Weights of a small transformer language model: 8 layers, 4877 steps.
MLP neurons of a small language model. Each row is named by its layer, matrix (gate and up: input weights) and neuron, and shows model dimensions 80-207. Each number is 128 + 32 x the weight over its row's rms, rounded and kept within 0 to 255. A neuron's up and down rows have the sign that makes its largest values positive.
After each neuron's rows, "fires on" lists the tokens most often at its 100 highest values on Wikipedia text that the model never trained on.

L3.gate1198 [105 139 129 157 161 145 174 107 142  74 132 122 129 105 158 130 134 114 145 161 166 126 154 155 146 109 111 153 142 144  91 181  76 163  93 138 160 137 179 135  97 105 131 134 168  94 159 135 155 124  94 106 123  97  94  95  73  99 138 141 169 196 204 136 107 119  59 142 147 130  87 157 119 132 128 198 120  88 160 103  79  90 160 151  93 136  91 203 115  70 107 144 137 167 118 122  79 135 117 140 147  79  97  86 144  68 153 142  74 128 124 141  91 103 137 131 174 128 145 154 154 109 110 171 176 154 175 111]
L3.up1198 [116 157 164 150 121  89 135 137 177 151 147 109  92 151 120 122 144 164  74 185 126 147 153 122 118 170 128 109 130 148 161 107  80 108 121 187 159 167 137 116 148 112 128 140 105 121 169 120 187 150 106 147 119 130 113 140 119 175 138  57 144 108 160 139 137 122 130 173  71 107 151  91 140 180 118 152 144 150  72 189 163 149 195 142 107 147 124 179 128 112 120 190 154  79 128 126 114 141 119 141 122 136  80  65 176 125 152 130 111  79  99 158 108  87 178 170 127 141 115 136 134 130 167 134 122 136 114 113]
fires on: " and", " of", "ch", " was"

L3.gate510 [118 174 144  94 172 113 159 124 196  76 191  98 135 148 140 101 123 111 194 151 104 137  69 117 185 140 141 134 203 107 162 169  62 107 144 110 146 136 158 149  69 198 162 145 134 147 121 124 179 158 162 123 202 176 132 111 146  88 178 160 130 134 105  73 149  88 140 112  62 137 154 150 129 142 158 162  76  96 138 112 134 186 100 160  85 103 140 129 168  65 105 144 148  87 107 103 127  77 166 107 103 116 101 160 159 176 141 127 120 162 143 173  92 165 111 123 151 157 154 121 119 114 128 139 128 122 157 123]
L3.up510 [125 143 127 165  94 153 173 155 183  41 141 147 136 108 144  80 125 138 157 146 125 108 224 148 137 182 100  87 165 113 175 145  84  91 150 163 132 105 132 127 115 181 130 110 135  89  60 106 173 147 117 101 186 120 130 138 106  68 141 122 162 153 120  66  76 143 101 156 108 161  85 151 108 145 125 149 118 134 121 136 169 106 111 123 154 138  99 163  92  88  68 181 116  85 129 216 196 129 109  87 125 113 154 200  83 103  99  87 134 131 150 145 120 116  50  64 197 175  81 145 138  99 117 110 138 169 110 137]
fires on: ".\n\n", "\n\n", ")\n\n", " |\n\n"

L3.gate1256 [128 108 104 153 179 153  83  82 152 129 145 170 128 123 146 157 100 117 123 148 105 140  76 152 158  86 117 171  77  78 158 190  86  70 158  91 113 134 132 141 141  72 122 131 136 124 152 139 121 115 109 174 100 121 127  94 137  85 104 130 138 114 112 159 153  84 142 117 185 125 177 105 138 145 112  86  64  76 151  90 149 113 150 177  91 193 147 153 167 127 183 140 143 144 113 200 101 168 162 115 105 133 124 118 161 157  92 130 121 123 153 186 113 128 111  96  89 108 146 110 114  66 145 216 172 128 130 142]
L3.up1256 [159 145 121 171 161 168  91 124 164 128 120 140 153 138 161 136 108 148 116 171 106  96  94 168 143 149 105 137  93 103 172 119  99 162 161 124 169 121 153 160 159  57 131 148 167 139 203 117 176 137 126 112 121 111 148 184  76 140 104  93  52 134 133 142 145 127 149 137 174  81 135 161 141 185 160 118 166  90 112 130 119 156 164  97 131 119 132  90 177 135 121 156 137 212 128 130 197 186 159 173  81  98 106 134 208 109 120 100 129  56 150 137 134 121 116 175 117 150 133 110 145  93 168 165 137 108 131  85]
fires on: " of", " and", " at", " director", ",", " as"

L3.gate592 [145 108  75  82 129 125 170  78 112 115 148 120 140  89 115 128  68 135 144  96  75 159 135 183 107 173 128 123 116  61 150 149  93 156 148 137 117 163 125 121  81 183 112 167 107 120 102  92 165 107 105 109 117 160 130  82  94 121  84 161 105 195 125 161  56 159 149 130 150 109 111 106 112 116 144  77 158  79 162 123  93 114 168 140 149 123  83 137  98  74 115  94 152 128 108  98  75 123 181 146 167 117 117 101 138 172 170 130 149 164 161 122 177 119 139 106  67 171 106 161 128 142 147 164 153 176 103  88]
L3.up592 [120 135 132 125 118 142 124 117 126  70 109 109 161  99 183 107 141  44 156 140 144 112 110 115 106 103  78 146 152  91 169 135 193 130 125 131 109 177 138 124 142 162 148 149 158 145 107 164 150  72 150 149 124  91 128  90 126 170  85 121  97 120 123 116 120 124 176 142 140 113 157  63 155 165 107 134  88 181 142 197 110 112 106 127 137 135 157  78 122 122 114  92 138  85 141 166 139  62  71 114 173 117 140 176 162 110 133 141 114 117 115 106 127 126 169 154 136 125 121 168 132 171 145 128  86 130  22  99]
fires on: " to", " after", " of", " |"

L3.gate279 [137 163  76 145  69 122 124 146 124 147 109  67 158 156 185 140 121  88 141 154 129 142 189 172 148 123 150 191 125  99 118 148 148 203 105 130 111 100 117 116 157 138 126 137 140 146 107 129 127  90 133 111  99 135 102 149 149 128 151 101 144 144 127  91 159  88 124  95 117 100  84  98 129 118 104 189 139 121 203 121 124  88 167 158 115 175  44 185 189 151  74  99  98 110 133 131 117 104  93  90 185 138  83 136 150 119 124  77 143 144 109  66 149  82 148 118 120 108 203 113  96 113  91 136 112 137 132  97]
L3.up279 [138 124  93 144 115 160 126 128 164 117 162 106 180 134  97 150 120 107 148 162 126 145 173 138 148 129 106  95 101 164 152  79 138 126 109  34 158 135 147  99 148 102 134  25 146 148 110 144 100  87 165 116 118 177 168  50  88 113 117  80 133 120 149 144  97 147 116  91 194 132 137 144 163 114 119 144 106 132 116  89  81 139 117 142 135 153 141  92 111  55  86  96 123 109 102 103  84 171 103  94 120  67 176 173 145 112  76 133 112  96 129 128 157 154  69 105  75 151 162 133 120 140  95  60  88 139 110 162]
fires on: ",", " |"

L3.gate99 [127 128 154 121  99 171 125 131 160 111 107  91  94 129 130  85 121 140 146  89 174 141 123 147 152 119 160 106 167 146 159 192 117 135 132 146 121 127 172 163 105 123 139 131  85  81 144 110 190 143 146 122 107 148  21 149 143 110 220 120 179 143 122 167 120 111 139 122  70 114  93 108 101 111 146 134  87 115 166 180  97 163  71 118 103  74 130 122 174 138  89 136  59  79 142 167 113 102 140  98 140 142 166 205 111 109 119  85 108  98 106 179 117 133 120  94 106 100 142 116 169  73 153 186 123 159 185 117]
L3.up99 [132 168 104 128 114 155 140  70 190  93 110 131  85 159 160 119 137 200 227 166 207  96 102 136 165 138 150 127 144 173 160 144 138 120 113 124  60 148 132 176 142 136 144 133 118 100 141  98 132 180  87 119 136 154 112 173 166 110 184  94 122 173 105 116 105  95 156  80  45 161  54 135 195 154  95 105 114  96 143 124  97 159 103 118 157 112 148 167 128 133 105 114  90  88 157 162 135 108 113 138  89 158  99 187 148 114 126 125 157 172  56 198 208 136 107 123 122  75  83 155 141 110 174 133 169 132 159 137]
fires on: ".\n\n", " |\n\n", ").\n\n"

L3.gate301 [142 162  90 121  82 121 197 128 137 144  79 133 122 175 169  51 101 145  96 135 191 162 149  96  96 126  82 110 120  89 163 116  80 137  98 120 124 100 186 160 155 149 131 134 117  92 110 154 153 157 136 167  97 148  97 116 138 103 181 140 105 167 179 118 192 160 187  98 118 169 117 159 123  90 178 134 148 128 102 121 159 158  81 126 103  89 131  86 100 110 135 150 146  94 146 171 115 108 131  87 128 102 119 199 108 179 135 130 143 161 103 141 117 144 161 148  79  81 114 165 201 104 119 152 116 128 140 172]
L3.up301 [136 143  83 141 110  97 133  98 147  84  81 173 120 170 148  69 171 124 124 124 150 138 122 203 151  79 214  72 180  86 123 185  99 141 186  80  99 141  99 174 107 152 184 143  87  81 120 145 138 113 107 120 108 147 163 128  54 147 174 141 188 143 150 149  58  95 153 105 111 105 105 105 151  55 175 127  78 143  90 164 115 157 167 162 135 134 148  48 127 142  69 110 128 115 146 165 112  96  94  58 130 177 156 166 118 117 136 118 111  91 138 128 110 108 144 114 145 156 154 150 138 101 160 215 139 187 137  99]
fires on: ".\n\n", "|", "\n\n"

L3.gate1313 [130 119 128 138 113 145 162 146 104 115 123 172  91 129 132 166 175  77 140 111 131 123 151 149 108 105 129 180 148 131 173 102 131 211 114  89 148  89  96 107 179 112 183 108 145 134 187 100 138  84 166 108 118  80 104 210 155 108 212  89 118 130 158  95 104  49 162  57 152  90 113  78 157 151 161 132  94 154 186 122 136 108 146  97  88 130  81  76 124 103 134 116 152 147 135  96  84 161 190 146  68 106 104 131  88 174 164  88 118 122  58  87 101 126 108 110 166  92 114 151 110  88 159  72 137  93 117  80]
L3.up1313 [145 105 101 154 173 169 137 137 149 119 142 139 138 134 139  72 140 152  59 187 165 163 146  96 102 134 111 138 142 138  95 109  88 128 179  90 174 133 115 113 114  64 189 134 164 131 131  98 156  98 107 146 133 145  65 100 132 101 113  79 131 118 134 147 118 173  79 104 119 136 101 166 143 142 108  98 122 194 100  84  54 132  91 119  71 139  90  85 148 107 108 125 151  97 124 104 100 149  96  79 159 123  90 123 164 162 175 129 144 145 108 166 137 130 115 124 114 100 129 155  74  83  93 148 102 197  95 198]
fires on: " of", ",", " in", "–", " what"

L3.gate1276 [127  83 138 157 191 153 114 135 190  64 116 112 132 189 203 143 106 167 135 146 160 137  81 151 133  93  64 120 138 149  93 199 125 159 144 157  94 141 151  69 203 138 118 212 137 156  75 134 177 123 163 131 121 137 142 127 108  92 136 151  96 131 165 165 138 122 143 198 137  87 166 138 162 151 176 105 161 104 130 137 148 177 112 103 100  98 111 153  92 177 169 126  96 132 134 124 135 138  82  67 105  84 168 104  97  83  79 133 134 175  80 128 107 121 132 127 116 127  82  89 106 138 163  87 162 116 138 104]
L3.up1276 [131 119 109  89 125 141  87 145 162 159  85  64 162  98  84 186 110 123 121 141 186 103  98 125 112 174 174 125 152 178 132  98 115  87 124 160 151 127  95 208 170 118 131 150 155  61  62 110 121 128  98 153 135 154  77 142 115 156 136 151 114 120  78  68 116 164 134 119 148  59 144 128  49 165  90 117 144 175 150 154 124 134 169  82 114 100  84 126 139 142 135 144  93 117 138  77  87 136 133  86 116 135 116 155 132 116 141 120 189  74 182 105 150 117 102 125 143  94 130 103 157 154  93  62  88 170 117  95]
fires on: " |", " date", "ur", "ush"

L3.gate459 [127 144 201 156 131 121  33 172 140 114 153 174 128 154  88 115 128 101 174 100  75 172  96 153 109 149 123  73  61 140  65 121 154 111 149 108  89 145  82 148  69 117  77 144 203  97 222  94 137  93  92  93 107 155 197 158  96  87 152 141 145 107 171 162 180  74 155 125 120 115  81 165 170 154 135 180  81 114 150 171 167 150 169  87 105 105 152  65 116 155 176 106 167 102 106 146 147 104 100 140 156 153 134 115 116 106 150 190 152  73 184 154 159 174 171  93 119 144 106 112 107 116 154 100  86 155 150  60]
L3.up459 [170 174 166 121 182  69 140 139 111 128 179 135 155 119 106 129 146  63  84 144 100 160 142 107 109 131 108 178 172 108 148 132 102 103 146 127  99 168 123 164 145 158  81 116 161 128 140 172 150 137 109  98 109  71 110 154 161 120 191 136 115  90 203 185 146  91  98 120 137 136 143 142  65 153  80 184 138 108 146 150 127 121 112 149 115 142 153  91 112 131 175 166 124 135 138 158 111 110 144 110 162  87 100 156 129 120 128 226 154 104 108 136  86 149 113 107 138 111 128 117 125  97 118 206 119 167 120 106]
fires on: " and", " /", " |", " ", " of"

L3.gate911 [167 130  97  96 182 160 180 124 173 162 110 151  72 138 130 110 127 180 162 122 192 103 160 113 141 105 151  82 182 131 173 137 111 131 119 125 144 127 126 143 155 130 208 162  82 104 114 166 146 143 143 152  96 186 130 111 115 151 167 102 111 161 119 136  90  58 153  63 100 173  96  85 172 129 121 147 153 118 165 167 120 154 129 140  87 107 132 146 106 123  84 166 125  79 131 155 120 132 136 124 101 195 140 247 124 123 115 135  98 171  18 200 141 151 187 155  99 110 121 138 124  82 151 255 133 133 160 118]
L3.up911 [120 173 159 147 107 133 111 140 181 106 107 113 118 138 123 146 139 201 139 131 147  92 124 163 170 168 128 162 133 123 173 185 115 143 111  75  61 168 115 175 130 182 160 123  77 110 120 139 139 164  95 105 153 142  79 170 141 110 170 108 129 174 170 133 101  99 129  98  75 139  84 170 112 174  96 129  83 115 144 143 122 129 133 205 163 112  75 157 114 104  68  91  57  98 145 154 133 111 117 112  95 123 106 202 214 137 156 103 125 129 141 177 154 127 120 133 122 104 152 146 152  82 206 226 131 156 202 100]
fires on: ".\n\n", "\n\n", " |\n\n", ").\n\n"

L3.gate546 [ 99 143 101  69  95  79  75 118 167 176 114 167 129  87 138 158 120 131 161 131 107 109 132 131 101 105  81  95 112 130 123 157 110 157 133  88 143 147 178 107 107 129 161 141 174 146 154 148 152 101 132  61 133 129  81 149  86  96 149 116 100 113 141 124  71 121 204 121 132 128 137 130  99 137 156 139 106 187 138 156 201  82 168 165 117 157 112 110 106 118 160 119 116 120 151 123 141 176 130 124 121 135 152 113 125 105 127  81 109 130 147 135  80 157 113  41 112 128 121 208 168 122 155 133 129 130 107 175]
L3.up546 [114 108 179 114 151  85  86 132 144 142  87 149 154 118  97 198 135  71  91 218 146 153 150  68 148  79 147 102 109 138 161 198 108 108 192 105 121 221 124 125 160 142  96 100 124 165 121 108 199 150 129 101 133  97  90 117  93 103 149 127 155 104  87 123 143 165  92  77 159 125 150  86 157 170 112 113 152 152 191 108 119 146  86 108 126 156 114 131 102  97 138 118 114  67 182 102 161  89 177 136 168 173  69 117  74 109 171 159 118  97  70 110 126  77 136 113  92  98  96  95 119 111 171 140  94 170  78  88]
fires on: " of", "a", "ech", " |", "u", "ine"